MLP neurons of a small language model. Each row is named by its layer, matrix (gate and up: input weights; down: output weights) and neuron, and shows model dimensions 528-655. Each number is 128 + 32 x the weight over its row's rms, rounded and kept within 0 to 255. A neuron's up and down rows have the sign that makes its largest values positive.
After each neuron's rows, "fires in" lists the words (lower case) most often at its 100 highest values on Wikipedia text that the model never trained on. A number after a token or word is its count.

L3.gate1077 [117 111 117 169 118 134 137  83 148  87 122  93 122 183 121 121  66 125 158 123 172 103 125 168 144 136 144 115 145 121 170 147 111 187 155 144  87 116 101  66 103 153 162 203 180 184 102  99 131 120 139 195 138 181 138 169 136 130  90 168 106 128 140 101 161 106 140  78 112  97 162 123  88 151 100 104 122 132 112 154 123  62 146  77  92 144  83 130 143 144 112 118  59 120  82  96 146 106 115 179  59 114 113  75 123  90 126  66 132 156 123 159 148 154 161 128 151 116 142 134 110 165 160 120 121 174 131 150]
L3.up1077 [122 111 160 185 109 107 118 111 161  85 213 114 130 136 119 152 107 143 141 133 105 140 114 136 126 100  65 172 103 137 138 101  52 127 189 134 176 184 150  97 136 170  86  52 126 142 165 162 118 132 165 161  71  91 186 156  72 190 203 127 103 179 157 166 166  89 139 136 173 102 142 110 111 118 113 149 115 141 130 187 150 217 148  77 136 103  98 115 164  74 127  79 128 117  70  85  26 141 162 112 173  80  90 138 123 127 121 104 105 109 118  94  92 179  94 161  80 158  97 172 162 149  96 190 127 124  67 117]
L3.down1077 [ 52  99 130 104  74 144 195 133  61 106 101  79 121 141 106 102 143 166 115 128 104  95 166 104  85  79 145  78 125 141 165 141 154 149 141 156  99 131  90 123 141  78 131 144 143 142 167 112  94 111 107 138  95 144  98 136  88 137 132 189 127 145  89  89 146 146 108 114 104 174  89 174 141 128 119 137 138 116 159 105 140 113 106 101 109  98  99 126 187 133 126 137  84 170 128 163  93 124 137 112  76 169 135 115 123 112 179  48 149 109 159 148 130 110 130  88 167 120  98 149 119 148 216 138 124  84 128 133]
fires in: "for" 28, "in" 21, "september" 7, "february" 6, "june" 5, "march" 4

L3.gate445 [140 136 163 148 120 127 114 148 121 102 117 188  83 190 136 149 105 103 145  84 116 181 118  85 114 131 141 148 170 103 113 114 151 133 142 174  65  92 151 145 123 102  64 124 113 117  70 155 141 157 155 188 167 119 185 142 167 114 117 143 107 131 128 120 138 116  97 138 134 142 131 128 181  48 168 146 139 172 128 166 115 149 177 141  88 106  96 110 106 120 150 114 133 142 150 156  91 138 134 107 135 153 117 173 131 149 123  88 140 143 143  30 106 129 177  76 139  75 186 120  48 103  81 146  44 107 101 152]
L3.up445 [123 122 171 127 177 139 138 105 109 152  64 139 122 103 152 146 134 130  92 121 143 129 125 120 202 113 150 100 181 123 145 122 117 107 116 131 134 149 153 134 119 108 132 136 195 108  99 156 163 153  91 116  77 100 132 183 140  97 184 149 121 124 141 120  61 156 110 135  81  75 134 106  81 175 110 136  92 126 194 145 149 143 202 201 163 112 128 139 130 153  94 104  88 144 133 143 122 135 121 104 181 106 140 115 173 126 120 142 230 134  81 101 138  96 206 161 224 119 186 204 122 104  93 135 104 144 118 114]
L3.down445 [155 104 147 156 214 128 141 113 156 136  75 124 147 140 150  99 157 130 112 141 164 105 135 149 130 126 146 149 119 133 196 158  94  92  27 112  77 161  72 110 100 121 132  94 142 174 151 121 106  88 133  76  67 125  99 132 158 114 145 136  86  85 133 147 161 137 169 190  95 105 140  68  80 127 205 133 143 121 189 152 150 118 106 144 126 140 167 165 151 105 128 116 134 110 119  74 125  96 149 106 120 132 175 113 149 179 132 184 194  96 136 111 146  94 108 101 169 159 122 150 189 101 133 124 192 134 122  97]
fires in: "which" 44, "it" 38, "that" 8, "game" 8

L3.gate1424 [137 127  89 115  92 164 139  89 156  71 125 181 131 138 123  90 100  81 173 139 148 113 101 100 121 180 140 145 100 140 148 131 192 148 179 161 155 140 151 131  75 139 113  75 122 113  78 131 187 151  99 182 128  96  90  86 125 125 159  98 162 132 162 129 155 129  94 146 167 160  89 114 106 106 142 174  63 137  98  90 170 154 134  89  66  33  82 100  94  69 139 111  88 107 120 127  75 159 173 103 129 150  78 170 135  89 150 103  89 136 112  59  72 148 100  84 148 121 161 101 152 162 108 143 126 180 173 116]
L3.up1424 [ 96 146 141 192 163 130 121 201  56  43 126 153 109  85 130 113 118 119 136 132 114 201 147 151 120 141 129 122 155 107  99  89 178 122 191 183  61 174  79 129 157  95 117 122 168  97 135 117 134 125 192 181  61 122 183 173 137 121 106 205 128 119 140 146 123 170 127 119  71 126 127 162 129 132 140  88 131 100 159  93 114 148 137 120 139 109 117 124 110  96 137 102 111  83 121 141  72 141 129 122 127 105 178 124  75 170  90  81  86 157  86 113 129 150 132 128 123 120 189 110  94 128  99 121 126 106 140  81]
L3.down1424 [116 180 126  70 111  78 128 138  96 102  99 157 149 152 126 172 129 109 129 106 105 159 100 130 119  86 145 151 129 110 108 144 138 122 139 132  49 125 106 179 103 174 137 160  61 144 190 101  81 114 198  84 144  63  97  83 181 116 152 127 121 154 128 126 121 133 153 159  88  72 180 127 173 150  71  76 143 172 151 121  95 143 133 160 117  87 164 142 130 112 101 144 121 108  97 132 161 163 171  85 169 105 108 133 118 137 111 168  53 153 114 107  76 156 172 111  80 165 123 111  74  86  78 113  58 192 123  95]
fires in: "all" 45, "it" 10, "allmusic" 4

L3.gate65 [136 175 115 136 121  93 136 142 138 111 141 131 130 132 119 183 174 171 121 132 127 122 178 156 180 164  87 114  67 168 145 157 128 136 140  62 115  96 132 131  99 207 122 123 111 111 146 148 154 133 176  92  91  35 111  95 154 169  62 110 117  99  76 132 156 141 175 115  88  91  44 130  97 109 150 159 164  97 183 169  86 127 151 141 154 128 172 169 167 144 114 121 159 177 129 123  95 157 161  30 171 127 128  86 142  84 132 129 111 168 174 117 167 162  79 171 136 137  94 104 101 182 102 167 108 178 205 119]
L3.up65 [ 80 115  92 107  95 105 115 149 108  92 160  67 149  58  86 136  85  34 104 127  94 166 184 143 137  90 158 149 100 108 111  72 160  91 132 145 133  80 115 143 123 105 164  81 120  81 135  41 122 140 112 114 120 150 148 120  70 107 154 155 182 154 140  53 130 119 135  60 101 143  76 104 137 133 131  71 123 141 154 153 177  89 112 116 160 111 147 136  54 141 149 134 116 100 111 105 135  73 100 150 134  97 113 179 103  99 133 151 195 139 168 113 147 173 170 148 132 162 158  67 168 179 155 125 129 129 123 109]
L3.down65 [159  71 101  91 144 134 113 100 162 154 164 185 135 125 131 126 115 134 109 101 134 135  98  87  86 124 132 143 120 126 131 161 140 115 154 105  97 174 147 158 145 162 112  98 191 129 115 180 132  94 160  89 153 115  47 131 137 158 121  96 159  93 188  89 119 165 124 127 192 200  98  84 110 127 210 140 114 127 139 185 110 113 112 135 101 161 201  46 174 106 160 120 142 130  89 145 147 157 151 105 196 145 145 102  90  67 103  95 165 138 113 186 163 101 121 127 108 146 142 106 112 145 121 145 132 151 141 107]
fires in: "public" 24, "government" 19, "state" 19, "city" 9, "politics" 5

L3.gate505 [151 101 182 126 107 166 162 111 191  66 148  91 121 121 126 145 148 164 116 106 164 108 139 161 111  93 120  92  21 111  89 117  95  93 102 141 125 131 119  91 116 136 130 120 121 141 141 131 118 129 141 134  73 227 131 147 126 211 151  96 134 135 126 158 114 174 137  85  90 104 136  75 144 129 100 228 164 103 112 175  98 120 125 119 182 146 204 143 107 133 106 202 159 148 196  70 134  71  90 151  98 146 116 177 102 146 140 132 144 102 136 151 154 146 109 166 127 114 120 109 167 137 138 106  81  93 154 145]
L3.up505 [167 144  58 103 141 140  95  93 128 117 116 109 119 106  95 178 158  75  82 132 132 163 138 116 191 150 127  96 148 125 199  73 222 144  71 157 116 186 101  94 124 181 165 119 133 114 149  76 104 143 158 140  97 119 148 146 143 126 169  32  53 173 121 108  31 134 128 125 117 157 148 149 101 161  97 104 150 105 145 155 167  79  69 134  80 117 166 144 109 107 117 137 168 173 161 138 170 151 115 123 113 163 133 119  95 120 134 135  91 176 111 136 147  84  92 132  88 149 112 135 147 105 132 108 110 119 115 101]
L3.down505 [ 82 137 150 121 152 141  81  98  90  40 148 164 114 159 146 109 178 167 145 129 129 145  73 122 102  57 178 103 207 139 134 137 103 106 162 118 101 168 144 143 122 178 120  85  93 177  83 174 154 157 169 120 100 124  82 113  97 119 149 158 122 119 139 129 125 203 109 142  99 110  69 113 154 171 164 136  71 150 169 138 119 147 178  96 148 122  56  53 120  60 130 128 125 162 162 126 173 196 158  84 154 121 157 160  58 140  95 120 198 108 147 135 114 133 101  68  95 119  95 142 140 130 160 150 115 179 150 173]
fires in: "city" 27, "town" 16, "country" 10, "state" 9, "community" 7, "sports" 5

L3.gate666 [138 117 113 137 155 151 160 113 113  66 127 117 153 149 129 140 171 134 160 172 137 135  84 165 138 146 175 132 137 130 121 111 110 145 118 137 134 150 121  97 106 187 112 106 170 146 122  88 140 127 145 162  89 145 137  89 180 134  73 141  89 153 113 107 127 114 122  93 159 101 103 155 130 149 125 131 104 123 179 134 184  94 141 134 111 155 135 134  56 143 114 104 134  78 162 122 139 133 123 108  93 152 129  75 112 108 132  93 112 129  85  60 123 170 152 192 182 141 155 103 113 179 156 134 106 115  94 106]
L3.up666 [ 87  83 164  84 143  93  98 146 189 193 154 132 113 130 124  85  92  94 151 118 150 129 115 125 136 115 124 119 104  75 114 130 121 162 195 147 106 127  70 102 124  88 124 100  79 167 104 137 104 122  85 109 115 191 134 136 163 173 207 124 109 111 123 142 141  69 113 196 114 183 132 169 120  78 136  98  78 150 157 126 172 104 130 120 170 177  89  93 138 151  82 132  90 144 108 153  73 169 141 160 170 136 151  98  81 129  92 126 130 164  84 138 112 170  81  90 176 164 136 132 170 148 142 129  87 122  86 127]
L3.down666 [ 96 135  80  74  85 131  84 168 107 130  94 119 147 170 135 129 118 136 150 163 140 118 162 125 145 132  92  80 130 119 111  72 146 159  77 104 164  85 125 131 163 121 132 160 146 121 166 103 127 190 134 116 115 125  60  79  96  83 137 112 116 128 199 100 107 155 135  85 120 127 126 164 165  84 144 122 119 133 172  67 134  88 135 161  68 148 143  83  85 147  60  70 153 123 185 128 111 174 104  88 116  50 107 151 131 195 128 147 158 146 138 138 148  90 154 106 181 140 153 151  75 134 135 188 151 136  90  86]
fires in: "first" 66, "final" 15, "last" 8

L4.gate671 [158 124 138  98 144 125 149 163 159 154 117 160  91  92 122  79 143 121 162 143  82 129 136 129 132 127  65 129 142 112 109  77 150 127  82 129 133 127 134 121  88 128 204 130  96 105 149  50 157 115 157 141 112 145 121 111  93 130 180 128 158  96  68 162 100  97 126 119  80 155  65 168 150 147 170 163 122 112 121 114 163 101 142 159 130 146 131 131 188 107 133 144  98 181 109 141 229 188 132 109 115 103 138 118 209 133 118 139  98 172 194  85 176 164 137 132  60 214 128 204 163 105 158 203 123 149 116 127]
L4.up671 [106 220 144 200 130 110 155 124 158  87  87 169 126 153 107 123  98 145 150 121 189 163 159  98 133 189  63 167  72 144  69 124 126 121 146 127 156 167 163 116 119 158 113 129 190 137 123 135 151 132 108 129 175 163 138 147 115 202  52 127 140 191 133 152 188 111  89  89  69 113 167 129  76 106 179 124 104 113 138  89 117 165 106  97 140 136 128  86 148 120 152  67 141 166 192  59 112 151 153 156 153 125 144 185  92 196 158  80 144 126 151  72 161 150 150 162  92  91  90  93 191 132 157 132 103 121 135 179]
L4.down671 [112 135 184 152 175 163  96 135  85 113 179 209 156 123 111 107  82 142 108 151 138 124  88 167  85  85 128 102 189 208 128 158 123 110 133 180  93 125 142 133 133 105 113  85 218 105 168 122 124 166 129 128  87  72 173 148 126 108 188  86 144 120 154 113  78  91 154  96 172 111 117 160 135 111 148 118 131 122 178 100 150 112 149 124 154 174 145  88  99 148  79 118 140 112 170 138 135 120 109  69 172  85 148 174 166 155 101 123 148 154 120 131 124  94 116 140 138 148 139 165 140 193 123 108 162 157 107  90]
fires in: "an" 29, "look" 6, "been" 6, "sound" 5, "being" 5, "were" 5

L3.gate1969 [110 122 100  87  91 171 122 155 153 137  81 112 117 144  82 150 103  89 166 143 128 141 128 178 151 237  93 175  86 126 126  92 154 126 123 120 172 114 155  76 109 216 135 123 116  97 130  59  81 178 119 131 145  83 109 125  88 135 143 101 137 142 106 141 124  90  58 158 129 114  93 133 110 152 122 202 149 109 207 166  79 117 124 172  82 137 160  39 122 134 150 111  96 112 134 103 190 100  95 147 132  64 146  65 137  89 190 128 101  97 139 141 133 123  90 127 108 127 149  98 151 112 166 153  82 151  99 112]
L3.up1969 [148 150 103 192 135 151 139 160  70  96  94 129 115  71 212 106 188  88 131 166  61  86 128 132 144 106 141  86  70 138 148 101 120 152  76 135 154 149 146 124 120  95 144  91 169 144 117 163  90 146 153  87 145 122 111 149 114 130  54 158 113 170 145 103 129 141 132 132  47 172 121 126  98 171 104 159 132 117 139 100 128 110  58 133 144 147 129 124 156 183 158 158  82 137 119 182 121 177 128 102 206 165  89 129 118 131 148 158 175 181 161  73 109  48 153 105  68 142 172 141 156 134  85 126 117 124 103  66]
L3.down1969 [166  95 150 163 131 129 159 129  68 157 151 158 108 126 146  80 136 136 146 118  43 143 105 125 139  70 144 113 174 147 103 203 101  62 156 138 141 138  93 209 134  82 128  98 183 108 131 161 130 129 160 165  92 155 106  52 149 172 148 100 134 176 119 111 126  88 128 117  55 103 150 102 131 114 123 130 151 113 147 111  99  84 132  59 153 139 123 205 103 143 132 178 149 145 151 129  87 134 108  94 137 111  82 205 134 180 131 111 160 124  85 124 182 174 185 118 117  81 103 120 104 142 120 145 132  76 125 128]
fires in: "north" 19, "united" 14, "home" 7, "new" 7, "high" 7, "connecticut" 6

L4.gate1177 [162 105 198 137 111  77 110 112 152 126 132  90 126 141 141  91 123 149 141 134 108 164 162 139  99 138  86 109  90  89 138  82  85 139 127 137 132 129 110 212 169 145 115 119 148 111 132 149 143 107 138 171  66  77  72 113 174  56 139 124 145  82  89 160 147  73 102 147 139 200 150 147 155  77 150 152 150 145 207 118 143 122 131  98 150 157 161 141 128 125  91 125 126 104 180 146 105 159 142  66 181  93 130 124 113 149 145 184 115  26 156  69 149 146 105 125 155 112 143  95 207 133 123 177 157 159  95 113]
L4.up1177 [173 105 142 110 157 135 113  85 102 120 158 163 115 179 105  97  92 135 142 126 126 177 139 146 141 114 194 129  59 123 148  59 124 180  94  96  95 166  98 142  86 108 145  97 107 129 131 142  84  81 124 143  93 167 125 138 102 179 163 187  78 168 130 195 112 168 165 114  91 125  86 114 150 102  81 123 124 140 150  99 127 128  96 137 135  76 138 158  84 153 130  62 122 119  97 178 162 174 146 127 127 109 102  99 109 129 123 138  89 168  90 115 153 173 146 139 164 147 101 154 162 109 143 128 111 180 150 124]
L4.down1177 [128 136 160 162 107 120 102 189 139 141 161 157 148 156 108 162 114 126 128 112 145 152 116 136  69 138 123 116 140 122 126 128 113 112  88 167 139 152  52 132 106 115 124  77 137  78 116 156 113 131 149 116 130 122  61 171 166 118 192 145 155 120 109 137 171 137 147 105 146 164 158 160  95 173 122 161 122 138 180 196 111 115 141 100 183 151 133 112 156  65  96 108 124 133 179  49 121 147  95 166 148 131 120 120 151 103  53 154 191  77 119 113 123 105 110 146 117  90  92 139 107 107 142 144  89 139 105 123]
fires in: "its" 29, "new" 18, "his" 13, "their" 12, "s" 8

L3.gate1336 [198 112  97  80 138  91 207 114  84 124  93  56 164 153  29 107 130 111  96 159 139 104 111 205 109 104 120  79  93 132  80  75 135 152 146  95 125 160 136 156 131 112 116 116 118  92 150 106 102 146 156 155 167  94  98 108  78 144  68 160  91  65 101 135 172  23 168 122 135 143 157 189 140 143 144  77 143 127 104 110 142 139 131 127 114 146 116 164 146 139  84 141 152  91 107 144 164 177 183 160 119 127 116 102 135 158 211 134 136 168  77 150 102  72 184 116 115 176 158  95 169 116 108 153 172 150 134 150]
L3.up1336 [177  37 154 204  78 116 149 142 118  65 142 195  98 118  74 129 133  95 140  60 163  73 101 208 139  98  91 101 166 174 111 123 112 117 171 149 123 129 114 130 197 149 151  89 142 159 147 140 220 117 127  88  75 185 108 107 127 123 113  87 133 130 166 158 115 194 142 116 141 106 139 165 161 121  66 149 166 128 138 137 122 192 109 147 168 109 126 160 106 120 168  91  99  90 145 143 107 172 134 103 129 148 182 152 115 109 194 174 128 132 114 150 123  93 128 130 127 116  80 156 151 132 157  82 103  80 105 118]
L3.down1336 [143 126 143 118 145 134 107 150 166 168 120 106 133 113 112  86 121  80 119  61 123  62  79 140 113 108 120 132 133 185  93 116 163 129 129 128 137  99 143  65 110  97 126  96 166 168 215  98  82 144 123 144 104  80 191 118 133 104  88 167 111 109 116  88 121 143 168 161 104  89 115 116 160 100 145 106 146 110 185 142 146 117 149 123 112 185 123 154 110 116 100 108  94  87  98 122 160 143 119 140 151 158  79 144 110  89 177 122 150 120 139 181 103 138 139 106 162 184 107  99 115 127 107  81  79  96  85 158]
fires in: "and" 42, "march" 6, "february" 6, "january" 5, "september" 4, "june" 4

L4.gate660 [115 125 155 124 105  65 138 131 141 131 178  98 134 109 140 131 117 172 124 123 167  79 108 148 134 137 115 137 112  98 113 177 133 150 151  85 102 168  81 165 115 155 147  42 114 130  70  88 130  89 109 176 123 133 174 144 123 130 201 141 101 171  76 163 122 106 111 142 125 122 126 145 171 132 185 123 132  87 156 212  68 173 112 131 155 120 158 131 103 155 186 142 105  84 122 128 133 179 214 124 111 141  94 150 106 121 154 199 159  78 122 190 108  87 136 146 159 109 118 138 120 163 163 158  95 135 139 126]
L4.up660 [143 182 141 107 143 148 130 104 114 153 110 143 139 122 160 118 115 163  84 244 211 161 108  96 135 120 133 156  80  69 110 143 109 153  96  75 152 168 143 105 123 173 161  72 111 178 121 138  62  72 127  97 138 108  95 123  66 124 171 111  97 132 130 167 121 180 106 131 143 103 167 121 141 103 156 181 104 132 135 167 131 122  85 117 132  76 106 185 116 107 146 107  86 110 136 131 146 129  80 121 133 172 114 146 129 147 110 113 163 157 161 112 109 164 112  97 137 183 155 174  87 133 124 110 111  81 153 125]
L4.down660 [136 137 118  94 153  99 146  95 123 107 159 131  74 136 102 125 157  97 149 119 179 152 183  83 106 116 122 108 100 120 164 144 117 186 103  86 115 168 106  99 120 171 123 147 121 132 145 177 127 111 170 136 128 131 122 147  78  95 166 171 132 110 112 149 101 150 188  99  82 114 175 144 114 172 140 143 163 163 180 172 127 168 204 135 197 148 131 170 125  86  89 156 124 148  89  64  95 138 107 129  95  63 177 113 153 116  66 115 160 138 123 137 174 123 112 126 125 157 137 111 151 190  88 148 187 155  99  99]
fires in: "his" 58, "its" 11, "and" 5

L3.gate1228 [116 116  58 141  62 122 122 125 124 128 127 134 150 140 112 111 108  86 138 128 195 120 150 141 150  92 143 162 175 147  90 105 141  97  99 199 144 107 161 148 144 175 109 142 104 130 110 132 174 102 143 170 113  93 189  82 124 114 137  92 148  72  74  97 109 100 140  71 125 124 146 136  68 111 144 102 152 110 172 182 125 134 133 160 119 180  98 109 172  87  83 146 171 113 120 102 104 167  98  97  83  67 109 139 150 174 121 131  89 111 141 137 117  94 160  95 155 125 221 166 123 191 188 138  97 124 105 108]
L3.up1228 [158 158  81 157 104 119 118 113 200 150 129 172 156  88 115 118 110 108 135 130 173 111 142 110 135 149 138  95 141 130  98 135 107 101 169 145 117  92 200 131 108 162  56 163 147 171 178 142 147  87 140 129 123 146  96 132 130 191 146 127 164 199 143 129 125  83 140 126 128 148 183 117 118 134  94  88 117 130  82 138 169 119 189 160 159 105  85 112 165 164 178  37 138  85 178 152 130 136 200 128  85 123 133 168  99 179 141 123  75  88 141 195 132 102 198 151 147 149  89 131 103 123 113 172  93 148 128 119]
L3.down1228 [149 116 124 112 127 162 115  73 125 186 125 149 111 152  76 118 153 145 106 158 146 139 140  86 126 120 127  55 126 123 110 184 126 127 175 192 164 107 166 154 142 101 138 108 138 133 151 155 161  62 131 164 151 140 103 152  80 155 140  76 169 173 140 101  91  79 110 131  78 130 160  86 142 133  75  80 117 129 131 165 117  99 122 153  76 106 107 151 166 144 128  63 187  84 159  93 139 116 147 155  86  89 172 117 132 134 113 193  77 118 162 159 146 149 107 149 162 110  86 142  78 112  97 138 122 141 118 138]
fires in: "0" 87, "01" 4

L3.gate1725 [154  91  53 115 145 119  86 177 158 121 134 120 167 149  91 156 123  50 136  93 131 191 169 112 148 168 164  64 174 124 150  67  99  91  99 155 139  92 131 144  84 102 150 158 158 111 147  94 108 201 141  96 113  77 157 129 110  88 161  97 105 181  61 122  83 102 132 167 141 129  95 161 116 107 124 170 136 211 116 147  95 132 132 104  88 158 153 135 100 131 161  96 138 125 118  98 110 140 133 102 201 150 172 129 192 147 162 130 107 152 160 103 130  81 131 101  78 189 122 127  96  98 104 176  77 137 135  84]
L3.up1725 [134 170 134 105 138 168 129 149 179 143  83 140  91  93 182  67 198 159 159 133 175 150 166 118 130 156 165 143 128 163  90 149 131 173 115  90 139  87 103  83 177  72 117  89 106 111  90  99 162 203 165 161 140 108 116 131 131  98 132 148  74 141 155  92 138 107 150 146 131  95 113 139 143 204 141 128 110 123 117 103 148 131 144 108  67  78 150 121 126 164 147 119 183 135 132 176 115 203 189 119 157 128 125 161 123 109 166 130 116 108 155 139 182 122 100 205  73 127 161 113 153 117  86 159 114 158 111 108]
L3.down1725 [144  81 135 182 166 158 120 138  46  31 175  93 118 183 104 148  91  74 182 119  90 133  97 143  92  81 137  90 167 125 156 166 129  67 146 153 113 177  51 112  88 143  92 135 159 115 179 141 131 121  95  88 115 132 139 104 140 123 120 157 200  93 143 139  83 148 100  86 123 110 126 132 108  84 107  97 143 131 137 110 164 114 101  98 163 132 124 176 170 114  95 134 134 145  66  86 109  65  75  91  90 100 114 139 153 139 128  89 151 135 172  92 144 133 139  86 179 160  91 125 193 149 156  97 190 116 106 187]
fires in: "united" 29, "1" 19, "royal" 9, "greater" 4, "north" 4, "19" 4

L3.gate326 [139 145 175 129 146 136 124  92  95 107 157 153  90 148  32 159 148  87 192 145 100 151  99 125  82  71 133 125 115 129 135 144 159 126 111 109 130 170 103  79  88 170 172 104 135  84 130 176 130  89 175 104 125 123 126 128 124 149  94 132 214 137  67 111 148 132 152  95 124 102  80 170 136 138 119 186  99 109 168 169 176  93 204 138 134  85  96 102 134 122 107 120 131  86 124 120  92 128 112 179 173 158 124 195 117 129  78 127 126 125 145 138  85 139 187 155  96  91 114 118  93 121  88 124 145 137 121 131]
L3.up326 [124 140 149 132 114 162  91 126 117 146 118  69 132 165 138 156 143 137 140 132 109 190  70 141 109 115 126 121 144 148 187 111  94 182 120  60 137 133 134 130 138 115  67 142  91  91  89 133 104 100 157 149 140 123 136  80 127 138  96  58 100 144 103 114 104 201  88 121 129 174 142 152 154 126 142  90 144 171 111 107 150 134 127 109 118 165 164 126 103 113 155 178 217 160 126 156 130 146 118 117  76  70  62  98 117 127 177 155 145 160 138 136 211  96 162 124 131 162 136 114 122 127 156 104 107 129 136 110]
L3.down326 [131 143 108 143 119 109 105  88 141  86 141 134  82 144 107 235  89  90 140 105  58 134 155 172 140 120 108 111 108  86 211 155 132 167 135  91 134 159 107 118 120 107  47 143 120 124 147  95 157 153  85 139 169 118 125 123 142 163 105 161 145 104  91 137  62 183 154 138 147 132 137 154 109 174  96  47 145 169  85  66  95 125 139  59 126  91 113 149 162  91 120  82 150 128 108  75  95  89  69 130  70 115 116 166  81 155 107 161 119 210 130 146 108 133 105 121 163 211 150  62 159 147 141 112 170  88 130 158]
fires in: "1" 29, "18" 7, "19" 6, "10" 5, "1986" 5

L3.gate98 [162  69 129 124  91 134 145 113 110 149 136 166 108 162 131 110  79 148 133 185 112 168 189 117  76 197 165 134 154 138  32 128 153  84  88 147 143 135 141 210 139 144  83  39 174  97 120  66 134 120 129 139  63 158 154 193  91 162  93  95 116  90 120 110 179 119 149 102 106 114  54 144 140 109 118 123 128 113 143 137 128 101 169 150 153 115  74 135  62 106 155 122 117 116  96 138 116 159  97  73 165 119  88  84 106  93  92 147 104 102  90 143 134 101 110 114 121  73 136 182 158 155 174 164 112 160 101 108]
L3.up98 [134 128 119 112 114  98 145 152 183 139  96 115 157 132 120  91 110 172  87 109 149 148 112 142 108 129 110 101 106 121 142 138 135 175 125  85 141 147 154  77 116  78 126 172 172 155 120  94 139  97 147 182 164 126 122 132  96 107 119 141 105 136  59 113 145 127 140 159 155  85 158  78 154 139 147 175 124 127 159  97 145  35 188 207 132 112 143 112 166  84 108 169 155  83 149 144  99 120 128  65 131 110 159 140  80 177 121 133  98  87  81  45 108  53 122 116 154 167 135 142 129 164 150 146  82  94 112 116]
L3.down98 [ 83 104 150 153 121 150  71 142 150 119 139  77 129 125  95 114  84 127 109 158 104 118 133 113 124  83 132 119 124 114 124 106 185 135 126 125 139 153 140 129 138  95 137  82 134 142 140 149 142 148 100  90 101 137 186 150 155 102 157 110 106 126 175 147 104 137 138 130 133 133 136  97 139 127 120  88 104 119 170 156  80  66 102 160 122 104 161 146 140  92 137 113 127 128 137 174 196 136 160 139 137  88 130 152  84 142 123 202  92 148 133 179 173 130  83 131 153 144 129 127 106 151 124 121  72 124 138  80]
fires in: "0" 96

L4.gate1072 [174 124 146 116 169 116  98  99 151 110  93 111 111 174  81 147 155 159 160 135  89  78 126 127 146 124 101 166 125 135  87  70  74 155 189 132 180 118 110 113 121 109 147 146 167 140 176 130 110 158 182 167 137 103 149 141 154 140 127 121  92 110 143  92 132  96 142  90 127  39 151 108 126 147   2 129  78 158 163  83 110 125 104 107  88 132 170 113 133  99 133 118 135  81  86 124  97 180 145  92 164 123  90 117 143 126  88 215 176  82 150 150 150 173 153 132 127 154 126 160 100 107 176 144 131 150  90 111]
L4.up1072 [149 165  78 153 119 116  84 116 110 136 196 196 129 175 113 101 166 106 138 137 119  98 152 175 163 135 195 113 206 148  90 100 101 101 117 141 187 162  46 117 203 157 138 115 168 173 157  86 134  89 136 107  78  82 194 104 104 152 106  72 102 173  80  76 127  84  85  94 156 128 117 127 122 127 111 111 120 145  94 106 137 136  80 120 128 143 123  74 101 131 125  90  64  88 126 159 152 141 137 133 127  99 114  88 141 137 145 156 126  91 129 118 166 123  55 155 111 164  46  94 156 188 161 126 145 160  44 160]
L4.down1072 [ 97  86 187  86 123 147 120 116 163  88  88 123 147 165 149 138 176 142 146 169 132 103 154  82 166 140 149  77 148 164 112 119 154 114 131  85 133  92 126  80 164 125 100 146 131 119 211 134 140 144  90 171 143 139 151 144  51 160 122  98 109 124 135 182 132 127 141 133 145  98 176 124  81 174  87 148 141 140 145  86 120 171 140  88 125 126 125 208 120 133 136  77 163 142 122 162  87  97 210 133 150 116 133 119 110 186  89 114 176 141 103 167  98 156 127  95 190 100 148 179  89 143  92 100 115  85 106 123]
fires in: "august" 19, "january" 16, "february" 15, "june" 10, "april" 8, "winter" 7

L3.gate1294 [154 148 120 185  96 140 171  40 145 119 168 141 176 136 108 144 142 137 110 193 172 157  77 129 152 136 123  85 112 142  65 131 163 140  97 137 139 176  95 129 117 110  85 163 117 174  85 105  88 136 206 113 174 155  88  83 101 156 105 117 105 126 131 125 114 122 157 201 134 127 153 136 136 160 167 141 112 147 112 164 155 134 121 130  90 100  71 112  91 184 168 128 124 115 156 160 117  89 126 124 103 163 170 126 137 158 172  98 133 148 123  99 141 111 112 156 153 129  92 148 144 158 135 145 149 161 136 130]
L3.up1294 [145 189 167 140 183 184 167 114  80 118 159 100 149 132  68 108 101 117 126 117  95  75  81 169 137 102 116  93 152  93 183 103 159  95 178 127 110 145  88  96 147 106 103 131  91 125  92 142 111 174 107 126 142 133  92 137 162 162 169 132 110 151 157 122 165 125 101  81  53 141 119 151  85 155 185 135 120  79 133 163 150 133  92 148 152 153 131 155  75 140 130 131 134 193 144 141 147 128 141 140  87 101  51 134 103 112 137 102 149  92  86 132 142 126  89 138 173  94 104 122 128 125 170 136 152  81 132 140]
L3.down1294 [ 74 103  49 142 155  91 106 199 142  87 112 144 149 163 150  77 133 144 111  95 143 163 118 153  87 164 130 138 147  97 158 131 162 118 116  71 117 132 131 164 145 147 165  97  95 122 176 108 139 152 121 105 202  88 161 142  63 130  63 146  94 153 134 140 137 166 110 126 126 108 114 117 124 120 153  94 128  97 158 112 127 146  86  90  87 151 128 167 155  98  87  86 133 122 104 160 116 108 122 120 103 134 112 122 110 111  62 150 113  91 123 146 121 147 117 124 139 152 143 114 106  60 117 110 145 159 159 120]
fires in: "as" 17, "captain" 9, "governor" 9, "manager" 7, "bishop" 6, "first" 6